config = dict(
    num_hidden_layers=8,
    hidden_size=768,
    num_attention_heads=12,
    num_key_value_heads=3,
    head_dim=64,
    intermediate_size=2048,
    vocab_size=16384,
    hidden_act='swiglu',
    norm='layernorm',
    norm_place='pre',
    norm_eps=1e-05,
    positions='rope',
    rope_theta=10000.0,
    rope_fraction=1.0,
    qk_norm=False,
    attn_scale=0.125,
    bias='none',
    tie_word_embeddings=False,
    parallel_block=True,
    init='uniform',
    init_std_qkv=0.0249,
    init_std_o=0.0,
    init_std_up=0.0249,
    init_std_down=0.0,
    optimizer='muon_variant',
    learning_rate=0.0013,
    beta1=0.9,
    weight_decay=0.18,
    lr_head=0.00672,
    max_grad_norm=2.0,
    warmup_steps=200,
    schedule='wsd',
    decay_fraction=0.922,
    decay_shape='linear',
    final_lr_fraction=0.05,
    batch_tokens=262144,
    max_seq_len=1024,
    doc_mask=False,
    train_tokens=1449000000,
    max_steps=5528,
    dataset='wikipedia_en',
)
MLP neurons of a small language model. Each row is named by its layer, matrix (gate and up: input weights; down: output weights) and neuron, and shows model dimensions 320-447. Each number is 200 + 20 x the weight over its row's rms, rounded and kept within 0 to 999. A neuron's up and down rows have the sign that makes its largest values positive.
Before each neuron's rows, "fires on" lists the tokens most often at its 100 highest values on Wikipedia text that the model never trained on.

fires on: "| ", "; ", ", ", ". "
L4.gate1056,199,174,206,209,202,206,228,204,221,218,182,219,228,183,176,161,212,196,203,160,192,174,193,202,188,205,180,223,203,210,218,194,229,200,190,173,197,204,201,199,214,203,215,193,225,195,182,166,197,247,220,183,223,224,220,203,175,221,187,156,178,213,181,164,224,234,196,196,221,162,203,183,190,211,229,169,210,165,190,213,212,185,193,212,196,222,219,177,196,215,208,205,189,177,233,259,201,239,207,201,186,202,208,209,220,188,226,234,195,187,205,247,209,212,204,184,205,200,213,210,176,173,218,191,194,191,184,220
L4.up1056,231,152,212,204,192,216,196,218,226,198,176,191,231,204,167,218,217,187,191,158,202,206,154,185,203,201,182,217,199,193,198,203,243,221,180,199,211,201,182,214,231,216,178,213,199,201,192,176,238,207,235,194,203,223,191,216,163,174,201,168,203,192,184,197,207,231,193,197,192,190,220,207,196,199,212,217,183,199,166,237,205,161,175,217,189,214,192,215,211,212,227,205,203,187,188,238,222,163,200,181,182,208,216,221,187,217,229,234,214,156,187,219,172,232,220,160,202,219,197,225,204,182,215,194,151,168,210,205
L4.down1056,217,202,186,206,195,230,157,206,155,192,183,185,190,212,210,196,171,214,178,194,176,190,214,218,178,233,210,217,245,212,202,183,209,195,213,205,184,200,204,173,181,196,190,192,204,176,222,218,168,213,193,230,214,240,168,216,199,243,237,209,168,213,170,200,173,196,205,180,178,211,213,185,212,193,199,186,212,192,219,210,217,232,187,184,211,175,194,197,171,230,175,196,216,206,171,226,232,182,176,210,164,217,193,181,206,201,210,208,173,230,212,177,212,178,198,223,233,192,220,192,195,181,202,195,192,159,208,211

fires on: "==", "\n\n", ". "
L4.gate1505,145,170,210,189,185,203,201,201,208,226,236,214,182,177,213,197,232,236,218,219,184,202,183,202,179,210,216,200,228,186,202,190,201,200,212,172,198,233,222,212,228,226,196,182,220,193,194,211,196,218,185,204,197,211,200,206,161,195,206,164,216,231,173,225,223,126,231,204,167,189,194,187,201,192,229,192,167,187,191,206,210,209,216,243,182,225,176,183,176,201,202,199,207,184,186,210,177,220,173,173,207,158,230,215,218,221,176,214,222,177,205,210,213,161,217,157,203,228,209,221,214,221,164,218,234,203,218,191
L4.up1505,233,191,183,177,171,206,184,224,189,198,219,206,202,186,171,205,161,166,164,191,165,168,184,200,243,165,179,201,211,202,200,182,201,190,205,193,189,194,218,202,213,222,221,205,204,170,188,182,188,191,161,196,179,199,174,243,189,181,240,193,185,199,182,201,225,187,207,229,223,179,219,192,170,210,197,224,178,237,220,204,184,235,199,205,223,211,177,240,185,208,221,197,193,195,224,247,223,195,203,216,185,175,229,181,206,176,220,197,197,166,201,202,231,220,208,205,188,236,197,168,178,189,166,191,208,218,197,200
L4.down1505,189,214,180,250,220,203,199,180,192,191,176,193,212,222,244,182,196,204,186,230,225,203,218,204,192,224,227,182,183,231,160,190,195,199,182,180,205,200,189,186,190,177,213,184,207,193,212,222,207,190,237,221,190,200,212,194,229,201,189,155,188,194,228,210,168,210,205,205,182,207,192,179,227,178,167,209,229,178,186,185,204,201,193,211,222,203,257,203,191,192,214,224,190,229,194,161,169,227,195,210,216,221,196,198,188,195,167,192,219,217,202,190,173,211,170,210,192,176,182,223,201,187,236,209,188,197,232,221

fires on: "a ", "A ", "\""
L4.gate706,192,230,200,194,186,192,244,219,195,214,205,224,229,212,205,214,235,199,219,213,184,178,213,192,162,192,211,203,200,182,243,209,226,197,213,186,189,188,213,225,190,210,180,217,195,210,251,225,189,205,218,205,220,234,190,184,195,190,196,232,195,212,187,196,178,192,212,174,186,175,222,163,186,176,186,209,231,179,186,225,205,185,208,177,170,235,145,197,217,168,220,245,183,164,220,208,216,175,200,205,215,198,222,189,221,184,184,207,203,214,174,211,197,185,236,168,204,193,234,200,188,231,193,197,210,201,217,225
L4.up706,186,238,195,189,203,222,216,189,220,205,226,185,198,181,205,198,178,213,235,228,162,205,204,172,182,226,215,187,205,191,230,185,206,235,216,227,205,208,160,202,210,219,187,199,242,217,156,239,174,179,211,202,186,187,207,200,189,181,207,234,211,191,189,218,198,214,191,183,185,143,179,177,174,179,181,213,222,207,195,190,215,239,182,169,152,195,170,171,218,200,225,226,206,191,203,202,188,201,204,179,235,227,205,163,212,206,186,205,188,229,199,209,214,172,220,176,198,215,213,236,216,215,206,182,249,182,214,211
L4.down706,205,205,185,201,209,218,235,205,191,219,198,222,216,226,202,179,209,192,178,208,202,172,205,199,192,173,221,204,203,190,195,236,187,209,218,200,214,174,221,208,211,226,188,201,172,163,219,215,196,214,174,204,208,234,213,197,221,189,213,202,154,186,188,204,169,216,185,198,189,184,201,203,236,187,193,195,184,189,186,231,206,183,202,224,186,192,174,207,206,196,204,179,216,208,185,182,253,179,201,171,156,253,194,177,202,199,217,215,187,204,192,160,206,213,176,208,181,197,196,202,193,203,202,204,167,213,204,191

fires on: "\n\n", ": ", "a ", "an "
L4.gate484,222,165,192,240,224,179,208,220,210,185,176,217,222,192,195,199,203,167,213,217,205,225,192,224,227,179,204,172,162,204,170,207,231,190,203,210,161,203,184,227,180,214,181,213,215,206,185,190,194,210,207,188,172,208,199,189,185,187,203,197,184,209,183,254,224,197,237,208,191,174,184,212,178,234,189,207,186,225,246,206,223,181,194,219,207,241,174,198,211,202,213,188,198,207,214,188,218,206,180,233,189,224,181,231,195,210,183,184,196,170,217,177,188,172,221,205,189,190,237,220,234,227,206,186,160,207,230,166
L4.up484,178,206,174,193,201,217,201,199,193,205,224,231,175,187,212,208,193,202,207,204,244,165,171,197,195,213,202,206,205,201,177,187,225,196,198,237,223,224,215,191,165,224,186,202,181,169,182,182,191,198,201,228,237,183,161,190,213,225,175,185,239,202,196,209,203,179,189,185,194,184,169,177,201,195,205,207,234,151,192,201,192,217,209,203,175,218,208,171,208,206,171,202,238,184,169,185,152,209,206,218,173,201,218,211,169,197,227,180,161,220,216,192,184,207,209,206,212,178,238,191,210,212,193,236,201,199,213,209
L4.down484,215,161,195,229,206,176,237,180,207,193,167,171,197,169,192,192,193,200,206,190,189,240,223,211,201,172,216,146,203,174,226,193,190,215,206,175,167,181,225,184,207,190,196,196,225,216,180,220,193,208,196,197,182,215,184,218,201,179,205,209,196,210,203,174,202,196,239,189,209,213,234,218,192,191,191,213,159,248,200,210,203,173,182,246,209,195,189,222,199,198,217,170,176,216,200,220,225,174,225,213,204,203,188,210,220,224,197,218,195,209,210,227,211,154,184,195,197,180,221,228,197,211,187,183,198,185,209,233

fires on: "\n\n", ". ", "\n", "=="
L4.gate393,183,204,190,265,218,192,237,192,212,184,210,188,226,220,205,169,206,242,210,178,187,207,194,236,210,192,149,187,206,184,174,221,207,169,196,231,193,187,231,172,170,204,230,232,205,213,220,207,200,195,182,192,198,144,203,194,186,176,218,221,179,196,198,189,212,188,186,200,170,153,153,224,201,186,190,218,221,204,202,172,226,177,215,197,238,208,186,253,214,214,193,189,228,193,195,184,190,186,213,207,202,189,196,225,221,173,193,186,226,227,235,177,202,195,189,203,167,177,213,253,222,194,215,183,155,213,219,213
L4.up393,179,231,208,171,202,185,194,243,222,209,190,190,180,183,213,234,198,210,186,179,194,210,154,196,210,199,223,172,206,189,194,228,183,179,213,206,230,222,231,198,168,184,174,163,183,200,200,216,205,188,208,207,203,197,201,219,224,177,197,177,208,190,213,226,197,196,168,151,177,173,230,197,179,205,202,197,197,154,214,165,175,226,212,181,204,190,190,193,217,187,180,237,235,191,200,204,173,185,209,189,206,196,176,201,202,218,208,176,219,176,211,167,197,182,200,186,193,228,201,184,216,217,226,182,157,217,197,193
L4.down393,208,205,172,262,202,192,216,169,183,187,219,205,225,221,204,157,213,222,221,196,199,206,239,240,199,199,162,229,207,164,156,187,207,193,186,255,178,179,200,198,214,188,222,244,209,219,222,208,191,229,183,202,219,171,206,150,194,214,218,218,212,194,235,205,197,185,223,220,173,193,172,195,221,176,221,238,219,242,177,212,212,175,197,234,253,203,193,224,197,203,175,192,242,193,209,219,190,214,215,222,220,200,204,217,219,168,200,207,193,237,230,191,229,209,212,219,178,190,212,243,210,181,191,199,155,246,204,199

fires on: ". ", "\n", ").", ".\"", "\n\n", "."
L4.gate94,234,167,213,199,171,178,220,216,216,185,240,196,214,236,193,190,221,201,214,210,204,190,191,210,211,176,203,163,199,220,167,234,210,154,202,197,214,228,202,188,218,230,232,214,182,186,223,194,180,200,164,187,201,174,221,197,237,185,218,180,165,198,223,197,194,210,200,205,214,167,213,228,207,205,199,191,199,210,200,212,200,236,223,220,240,204,238,218,183,184,222,220,204,181,203,202,177,215,198,190,185,216,196,219,201,187,174,191,199,208,184,162,233,212,201,218,202,216,194,208,208,208,197,239,157,225,194,185
L4.up94,198,258,193,210,186,227,211,208,193,171,189,233,183,201,220,215,196,216,198,202,171,198,225,212,151,198,192,203,198,175,197,209,183,200,180,183,189,214,215,255,200,166,195,170,173,200,222,232,206,211,195,219,221,216,192,199,218,211,186,211,195,179,204,202,203,180,195,199,181,163,182,218,214,171,210,228,186,174,183,177,211,229,203,225,195,190,163,193,200,188,205,202,231,206,182,179,222,198,247,190,179,166,196,193,182,201,167,215,209,213,210,237,179,178,175,176,190,207,193,202,218,249,193,217,198,170,223,232
L4.down94,209,207,218,204,186,225,194,203,251,178,231,171,186,193,196,200,176,197,191,182,210,202,177,195,181,215,220,167,171,197,170,219,176,196,219,229,177,182,183,213,188,224,244,161,161,202,229,193,195,161,175,200,191,175,214,153,223,210,193,181,200,179,176,204,193,167,201,158,229,202,218,162,190,206,206,195,190,219,198,198,206,210,198,177,211,198,215,180,210,203,177,216,216,188,235,184,200,164,215,188,222,233,129,226,206,169,212,173,203,203,194,187,205,177,209,198,194,213,187,237,213,203,205,196,188,222,209,213

fires on: ". ", "\n\n", "a ", "an ", ") ", "other "
L4.gate836,194,189,184,190,167,181,197,202,189,227,160,158,197,181,190,204,224,241,223,210,215,192,192,192,217,195,192,232,209,182,186,197,174,222,218,228,176,182,236,200,191,194,184,187,196,187,163,231,198,224,228,199,226,202,207,183,222,184,204,229,182,211,171,203,178,201,204,202,229,172,206,162,209,199,201,205,213,227,220,185,188,189,214,183,234,227,193,203,169,221,193,209,212,177,216,190,228,220,176,189,188,239,212,193,179,201,233,166,175,210,165,213,208,214,218,237,215,204,217,207,216,176,202,237,179,198,236,191
L4.up836,197,190,209,187,181,198,193,220,204,211,193,171,214,196,218,238,238,164,201,194,217,184,201,198,219,216,183,196,203,214,182,193,164,207,196,214,204,227,211,195,173,200,187,202,202,219,200,209,181,210,213,182,209,213,187,190,229,212,169,252,212,185,175,203,180,169,203,158,190,222,208,204,207,181,207,213,219,174,207,174,189,210,211,182,215,214,206,177,193,223,204,193,164,190,199,205,209,229,181,206,204,210,172,202,181,214,208,178,203,181,184,219,197,214,195,207,181,183,204,208,206,175,220,228,171,184,212,203
L4.down836,205,196,187,192,247,189,218,192,218,226,207,202,224,243,171,193,165,234,178,210,243,239,190,176,181,193,204,216,220,163,208,184,249,218,202,219,231,201,203,230,224,192,205,244,185,193,230,193,217,169,205,216,181,174,181,224,195,164,205,195,212,225,219,172,205,187,218,197,225,206,198,203,191,184,161,211,176,208,198,213,229,195,225,226,200,164,195,193,185,182,206,196,224,195,214,227,214,222,211,196,204,201,200,196,196,165,196,195,200,178,211,235,198,196,219,224,210,218,208,226,216,207,181,153,198,234,206,186

fires on: "(", ". ", "| ", "New "
L4.gate6,209,242,165,230,208,189,185,167,183,191,175,181,234,219,254,205,233,200,205,165,188,197,224,194,195,275,207,207,194,194,150,177,219,213,186,194,183,187,206,183,221,200,166,195,189,224,214,169,189,220,228,223,219,201,170,182,189,236,198,211,193,185,184,204,192,192,196,190,216,191,177,170,228,179,213,207,210,195,186,171,232,230,217,176,172,203,201,167,197,150,210,240,208,219,201,181,200,184,166,192,192,207,219,201,198,241,163,191,216,191,197,156,203,172,201,191,179,224,210,227,198,168,192,209,184,181,230,188
L4.up6,197,190,186,184,203,183,167,207,184,218,171,192,197,212,198,188,178,224,208,171,228,221,219,201,187,183,215,224,244,174,239,200,190,208,180,192,190,201,220,225,180,209,224,236,185,191,185,188,199,198,196,191,193,201,193,213,226,237,210,212,207,213,187,187,247,251,217,196,193,190,206,225,195,169,232,200,175,212,197,231,218,261,206,163,176,216,193,216,222,199,220,239,200,207,213,168,207,207,220,235,226,186,205,212,189,198,207,199,206,189,210,204,170,210,215,176,202,206,216,169,209,213,206,206,188,195,210,162
L4.down6,188,242,203,221,196,228,229,182,210,172,173,193,164,170,203,212,232,217,206,222,171,199,186,182,193,240,194,197,182,229,212,218,209,197,240,216,163,191,194,232,204,212,161,190,210,201,213,206,199,210,180,213,196,225,200,171,217,159,211,228,209,168,228,230,198,159,210,209,214,232,161,182,227,195,236,196,204,177,185,184,222,201,185,205,203,175,239,214,199,173,203,173,209,182,213,186,187,190,170,234,191,179,181,216,200,197,157,186,201,206,224,189,212,186,205,178,204,203,182,224,210,222,191,197,244,199,263,224

fires on: "an ", "a ", "to ", "\n\n"
L4.gate923,182,190,193,186,221,181,217,231,184,217,206,201,206,154,182,225,231,210,148,164,206,233,239,190,188,195,211,166,180,220,200,212,190,174,215,196,180,218,199,204,223,199,207,168,197,203,200,217,181,206,203,220,216,223,203,221,198,175,198,217,186,193,233,205,196,227,218,214,205,197,200,195,210,191,224,184,196,184,214,190,198,155,188,214,198,229,217,195,174,198,228,215,210,204,154,213,190,208,163,178,196,222,202,175,188,209,189,218,216,222,226,197,207,215,227,205,158,185,159,191,167,174,193,203,180,180,154,212
L4.up923,240,229,217,199,197,173,204,212,215,177,187,224,174,243,211,199,234,206,198,203,245,160,201,212,254,178,196,219,193,151,212,200,186,211,230,191,222,206,177,207,211,251,170,160,204,178,213,222,197,212,207,203,200,178,213,219,170,223,219,218,167,198,232,173,216,227,196,215,241,204,211,206,206,206,193,202,183,211,227,203,175,216,178,147,203,205,175,216,156,224,255,196,218,194,219,232,230,201,192,208,155,207,186,219,187,201,206,232,188,201,186,209,214,228,206,171,171,227,227,214,171,228,218,194,183,199,212,207
L4.down923,171,192,223,226,190,197,224,187,189,231,211,195,215,188,182,200,193,192,187,159,154,244,186,198,169,225,208,168,179,211,214,196,181,198,183,213,213,222,206,188,216,173,196,220,207,228,209,242,197,199,225,196,213,193,185,207,200,168,202,198,218,205,220,219,228,202,202,186,166,180,232,203,167,217,168,221,206,184,194,190,224,187,199,260,199,204,204,195,228,151,163,210,209,191,223,170,184,209,208,197,248,241,263,160,193,203,179,185,188,205,221,194,187,180,228,255,201,202,168,200,199,161,182,200,170,230,184,216

fires on: "\n\n", "- ", "for ", "of ", "as ", "a "
L4.gate1602,193,194,209,203,179,209,203,214,224,196,170,200,209,233,215,226,223,224,177,235,211,194,203,190,203,189,212,198,194,223,225,240,217,209,186,233,175,220,184,198,177,171,193,222,221,151,198,207,182,210,202,190,197,203,176,212,185,221,236,236,183,187,184,197,222,240,207,148,217,187,199,183,181,213,222,181,228,223,196,203,202,213,220,231,187,160,202,210,205,194,184,192,213,182,204,206,199,194,199,215,228,211,209,169,211,201,164,206,186,219,210,228,200,201,212,228,190,167,182,165,194,198,184,222,225,208,181,237
L4.up1602,202,216,200,151,211,213,151,193,189,236,185,173,189,196,209,195,181,206,207,190,194,202,227,192,210,186,180,212,223,190,231,218,190,212,222,216,169,195,196,191,186,210,204,198,204,213,156,215,212,216,207,219,197,162,215,196,184,202,179,233,174,189,207,207,199,210,216,184,194,187,183,213,208,154,213,222,226,193,207,195,218,208,197,171,204,213,169,191,183,182,180,181,200,177,234,243,166,201,196,236,179,215,215,178,173,231,230,234,188,231,207,216,197,169,219,261,192,197,257,173,201,162,200,206,220,219,206,211
L4.down1602,190,169,206,235,191,191,214,203,235,181,231,231,199,197,198,209,172,198,188,187,229,200,193,210,219,194,204,209,179,193,212,222,188,192,184,179,185,201,223,211,233,215,213,170,184,188,213,213,153,206,179,184,171,216,189,195,191,204,207,200,200,196,204,210,238,210,212,203,168,229,223,204,165,223,196,193,204,195,188,207,188,169,217,218,194,190,216,205,224,238,214,205,251,244,164,196,221,186,194,159,215,182,218,233,251,184,205,197,194,191,194,208,201,200,212,228,195,213,210,245,200,212,199,181,155,207,231,203

fires on: "| ", "ch", "; "
L4.gate561,171,218,192,182,215,210,224,212,202,206,185,202,211,194,212,184,151,193,217,182,191,206,205,195,215,181,213,243,181,193,225,168,195,210,175,190,196,157,224,236,190,190,180,189,187,228,176,200,229,194,185,159,200,201,219,196,197,202,237,216,193,230,223,204,192,202,211,150,200,227,214,166,197,197,203,207,190,196,201,221,197,181,230,210,191,226,202,179,194,218,204,205,189,198,173,204,196,258,177,194,192,202,193,202,204,189,209,195,205,192,226,199,226,193,246,195,190,172,233,191,166,188,218,155,185,215,198,151
L4.up561,191,206,198,233,199,226,211,190,198,186,166,192,204,212,231,161,224,212,189,187,205,201,196,163,196,231,200,190,211,189,227,207,162,210,239,182,188,191,225,235,220,201,199,197,178,225,201,171,154,211,204,208,209,214,207,210,162,189,167,200,220,227,152,201,213,239,202,197,201,176,213,202,197,188,215,216,182,224,213,213,178,179,159,167,216,205,211,234,230,189,232,192,203,198,200,238,194,184,198,207,202,195,222,217,137,186,176,215,176,198,212,246,196,225,211,175,208,212,200,180,211,216,210,163,218,189,164,203
L4.down561,216,187,168,183,194,188,217,199,180,197,211,215,196,183,196,237,164,211,177,179,188,186,190,195,236,188,183,226,203,184,202,213,218,201,197,174,226,167,212,189,196,188,203,188,208,199,179,203,231,198,204,213,179,229,181,238,238,218,226,192,193,151,232,212,196,172,204,208,224,216,199,180,190,231,202,200,222,195,149,213,235,202,189,208,208,170,183,177,182,203,174,202,170,218,218,191,201,209,208,200,203,194,188,199,220,234,241,154,201,199,193,163,190,166,184,211,146,189,235,203,204,193,186,231,230,215,191,159

fires on: "\n", "\n\n", "IT", "Loss ", "b "
L4.gate1702,199,222,176,214,172,223,219,197,176,200,244,210,176,194,183,230,256,164,185,218,226,181,165,204,217,157,201,208,227,185,166,191,206,217,181,205,228,205,212,184,235,223,166,193,155,176,174,192,218,186,209,205,181,198,184,218,178,181,201,162,192,162,210,197,163,195,190,206,193,207,165,177,209,225,207,210,200,191,206,209,197,200,194,224,195,223,187,233,252,185,181,212,205,183,156,209,236,233,193,175,200,157,193,207,175,183,213,193,210,203,219,192,213,211,209,179,198,186,176,194,184,204,184,209,190,230,224,200
L4.up1702,219,200,178,216,215,218,187,207,193,210,195,163,175,215,205,228,202,201,196,226,195,201,212,200,190,144,166,191,235,191,187,173,202,190,203,193,185,178,200,210,178,181,206,224,220,217,153,168,173,202,186,199,225,167,203,190,201,227,194,184,193,187,190,185,189,194,192,230,210,191,200,196,209,209,191,224,203,210,230,213,192,183,223,207,242,214,210,203,211,199,202,216,199,216,193,186,190,209,204,197,188,175,186,160,208,192,199,213,191,199,183,208,198,183,180,186,213,200,210,199,211,221,214,162,187,186,202,263
L4.down1702,210,213,184,206,197,189,225,221,237,182,183,219,202,207,207,184,181,204,215,203,166,216,204,205,197,231,228,223,173,205,210,258,224,216,193,209,209,203,173,156,183,214,184,207,177,197,222,199,196,174,188,183,160,204,213,210,195,174,195,226,187,198,204,216,242,175,185,195,170,173,208,230,182,162,194,216,203,186,176,187,197,187,172,233,228,206,203,204,219,217,205,235,210,211,219,180,156,185,232,227,221,222,191,192,189,211,214,196,206,209,195,179,206,217,207,207,202,246,199,205,215,164,180,202,200,189,229,173

fires on: "–", "a ", "-", "his "
L4.gate1420,184,168,184,186,191,205,195,215,201,226,240,213,201,222,184,188,240,203,177,194,198,153,166,184,210,259,190,215,195,208,190,218,202,218,171,201,185,218,218,175,220,177,239,199,203,177,196,182,156,176,219,214,155,203,215,172,188,209,176,184,230,213,208,209,194,214,246,242,184,211,199,205,189,164,228,188,206,253,215,192,179,190,195,174,184,200,181,161,243,209,225,193,206,197,188,191,214,191,209,193,192,179,174,172,242,180,232,233,224,197,195,156,208,214,188,210,193,181,188,173,202,204,165,216,226,195,221,159
L4.up1420,198,182,191,222,186,213,176,202,201,214,199,204,221,183,205,217,207,203,211,249,181,207,174,174,212,210,203,208,232,210,203,212,217,212,183,182,201,207,224,223,187,140,203,217,189,220,221,197,214,177,187,195,203,191,218,225,218,223,188,204,178,219,221,228,192,179,201,194,204,226,192,202,194,170,218,175,217,230,172,195,254,191,213,178,172,174,204,227,206,205,237,208,210,184,213,188,194,201,169,176,218,219,156,164,220,172,218,221,177,239,201,179,187,161,231,186,202,248,192,205,260,217,191,190,227,205,199,200
L4.down1420,195,239,224,194,206,182,205,192,199,201,203,167,196,199,232,194,206,181,207,183,172,183,231,213,206,202,202,203,169,185,226,190,206,170,188,235,194,192,156,170,182,222,196,190,204,179,196,215,177,219,202,203,202,221,159,157,191,178,175,198,204,183,231,180,179,200,183,191,217,184,205,168,221,249,187,195,200,158,241,230,191,221,195,212,200,189,239,191,212,197,153,181,187,219,192,199,206,194,222,220,190,223,242,220,172,214,167,196,194,156,188,191,200,233,150,191,195,158,198,181,171,222,196,186,179,205,177,188

fires on: "\n\n", "-", "V", "ul", ","
L4.gate200,221,228,202,219,177,185,183,183,201,191,198,204,233,158,223,177,193,154,202,254,154,173,251,212,200,203,235,215,196,204,195,235,177,187,192,151,182,212,210,184,243,212,214,181,247,185,194,190,177,203,187,200,232,209,215,204,225,209,228,201,229,159,166,189,174,218,236,182,157,204,188,207,215,223,205,197,188,200,216,188,218,186,208,195,167,180,173,187,175,177,181,226,204,199,221,210,222,224,190,232,164,199,233,186,230,155,217,174,196,167,165,220,196,198,202,204,225,185,193,198,218,249,190,190,241,214,183,179
L4.up200,203,202,204,194,218,195,190,218,223,195,218,219,188,172,206,204,197,193,151,230,219,178,197,238,239,182,196,212,209,206,209,214,224,174,202,187,191,200,196,208,240,207,223,148,246,187,179,205,193,219,195,206,169,214,189,218,193,208,168,181,209,208,232,179,209,223,191,182,179,184,215,222,194,171,212,202,196,206,266,214,173,185,198,234,168,177,182,218,179,212,179,236,202,202,209,213,198,163,186,178,206,233,153,187,219,203,196,236,200,188,231,196,208,186,207,214,220,237,207,162,206,201,182,172,206,223,168,219
L4.down200,206,201,231,201,216,181,230,201,210,184,200,235,198,230,213,195,225,213,229,176,191,245,196,180,203,211,183,213,219,171,198,204,191,183,192,191,215,202,205,220,176,195,198,208,190,208,225,167,208,188,216,202,199,184,204,184,215,188,221,188,184,193,190,214,200,165,216,213,198,207,173,176,237,213,221,188,218,202,193,199,173,190,165,207,225,193,206,168,224,206,228,151,227,175,182,201,191,198,199,212,224,202,214,205,183,235,215,182,207,196,186,219,209,205,202,180,166,184,191,223,215,189,212,241,188,188,202,206

fires on: "\n\n", "\n", "- ", "| "
L4.gate1517,205,148,186,229,181,192,231,179,170,222,192,218,162,228,170,206,192,217,210,181,208,205,205,213,174,183,189,170,199,194,181,201,203,195,180,203,201,221,207,213,211,150,188,210,216,167,213,199,243,201,197,216,201,205,201,216,219,211,181,165,198,160,203,209,183,207,183,185,203,191,240,199,184,185,227,194,207,180,212,213,201,234,186,185,204,188,205,205,187,205,179,234,198,155,233,234,186,207,209,216,203,178,213,214,149,215,188,223,199,180,197,218,190,157,198,182,224,227,219,227,199,163,241,178,209,207,210,173
L4.up1517,189,191,201,222,219,184,191,180,226,185,195,206,172,186,182,223,195,197,227,188,193,200,207,172,188,178,235,211,176,204,203,176,176,183,232,195,200,233,190,195,189,191,201,210,203,194,198,160,207,172,172,183,161,200,208,233,200,202,194,223,200,138,169,181,226,210,173,170,219,213,209,217,162,184,205,245,214,198,168,210,185,204,202,192,179,183,190,220,186,186,209,180,175,202,215,226,189,203,223,227,195,212,198,209,137,196,204,200,212,208,234,201,212,214,208,159,235,178,215,206,183,198,216,194,226,216,203,161
L4.down1517,175,192,205,234,217,207,190,170,197,189,239,184,205,190,193,185,161,206,183,167,214,169,193,213,204,151,193,231,222,194,220,191,227,198,210,213,183,190,196,255,207,205,226,215,178,215,209,163,200,226,207,182,162,247,206,228,165,206,201,229,223,221,221,199,193,195,196,168,201,209,256,176,229,192,204,227,190,188,195,202,238,209,178,231,187,210,219,180,194,216,230,216,212,188,237,167,200,193,188,160,187,218,205,198,225,181,221,218,219,214,221,189,199,178,202,205,183,199,204,197,169,213,189,181,170,205,195,183

fires on: ". ", "\n"
L4.gate230,184,228,169,218,150,188,187,206,208,178,218,196,193,178,220,192,219,191,197,198,228,218,219,212,163,159,193,167,189,206,165,189,213,226,235,184,209,203,234,181,208,208,202,176,175,206,223,195,193,229,216,188,197,171,195,205,178,198,191,189,203,176,213,207,192,206,200,180,203,167,209,203,219,168,223,213,205,196,185,211,201,213,197,209,198,223,213,228,214,188,161,202,210,191,206,187,169,189,170,207,223,188,176,242,183,195,208,195,202,208,183,214,182,222,193,195,234,182,207,196,171,225,226,180,192,190,209,193
L4.up230,206,193,198,227,210,194,200,225,221,217,202,180,198,185,204,207,189,206,200,173,194,207,192,239,188,168,193,196,226,175,213,189,174,177,200,223,171,211,210,225,164,164,192,213,182,218,197,223,207,251,207,189,194,203,210,185,222,213,243,183,195,181,200,204,206,175,164,162,196,222,199,157,185,197,172,224,180,196,209,253,181,212,149,179,200,203,218,244,226,176,218,210,193,187,198,201,188,191,218,223,222,184,220,242,171,202,235,214,212,218,199,214,203,212,199,180,200,241,175,213,181,236,158,184,221,185,203,202
L4.down230,196,211,198,205,197,216,211,169,158,188,214,187,204,223,236,187,235,204,213,189,199,208,223,200,173,174,179,193,197,200,198,239,238,221,200,233,219,222,184,192,214,209,180,171,189,209,192,205,233,195,225,188,197,187,231,190,177,222,196,224,169,219,207,205,187,196,187,203,186,197,207,205,237,211,214,244,210,208,200,211,195,206,216,231,193,200,235,207,180,223,165,185,195,232,208,208,174,179,178,191,171,243,193,223,201,194,174,200,205,170,205,206,237,197,202,191,221,219,182,186,189,211,190,187,182,189,187,226

fires on: ", ", ". ", "\n"
L4.gate1623,213,211,186,181,176,170,195,189,193,187,187,161,215,206,202,203,196,199,222,197,189,219,204,183,191,183,205,207,203,218,220,206,196,215,204,206,151,179,208,177,177,197,201,197,213,184,173,159,205,175,194,210,158,207,218,185,198,241,197,242,179,221,188,195,218,211,183,209,213,189,235,245,171,179,166,221,185,215,202,223,194,222,206,217,206,221,212,226,198,208,174,206,204,221,161,218,192,226,217,200,193,205,178,215,186,213,188,200,203,203,216,191,186,195,165,204,194,201,211,196,231,204,160,196,173,194,222,194
L4.up1623,219,172,207,193,197,222,208,236,188,218,191,190,155,197,215,202,192,217,196,195,187,215,208,216,165,196,178,177,223,183,188,204,191,206,208,163,183,197,190,207,173,209,205,193,162,240,218,206,187,201,193,207,205,212,181,176,169,229,176,187,201,170,211,214,212,219,183,180,201,208,191,187,195,209,199,174,186,190,216,223,234,230,199,187,186,214,193,235,196,207,218,180,213,224,232,213,187,173,201,200,204,178,205,186,185,192,195,180,199,227,204,195,175,165,202,212,191,183,184,213,190,222,199,212,172,250,202,189
L4.down1623,198,184,185,199,196,171,216,172,207,189,214,198,248,209,198,186,186,177,193,189,197,214,178,188,218,208,224,213,203,222,180,200,188,227,183,209,158,163,241,163,214,204,231,232,211,195,222,190,222,195,208,186,193,178,206,210,221,204,212,227,164,238,191,199,198,219,198,224,204,195,226,199,220,200,176,222,195,195,171,198,176,238,202,218,212,236,228,213,204,200,212,214,205,215,166,180,187,190,198,224,224,241,204,241,215,228,198,210,186,201,201,202,216,220,189,206,214,214,182,188,228,200,208,171,175,160,227,193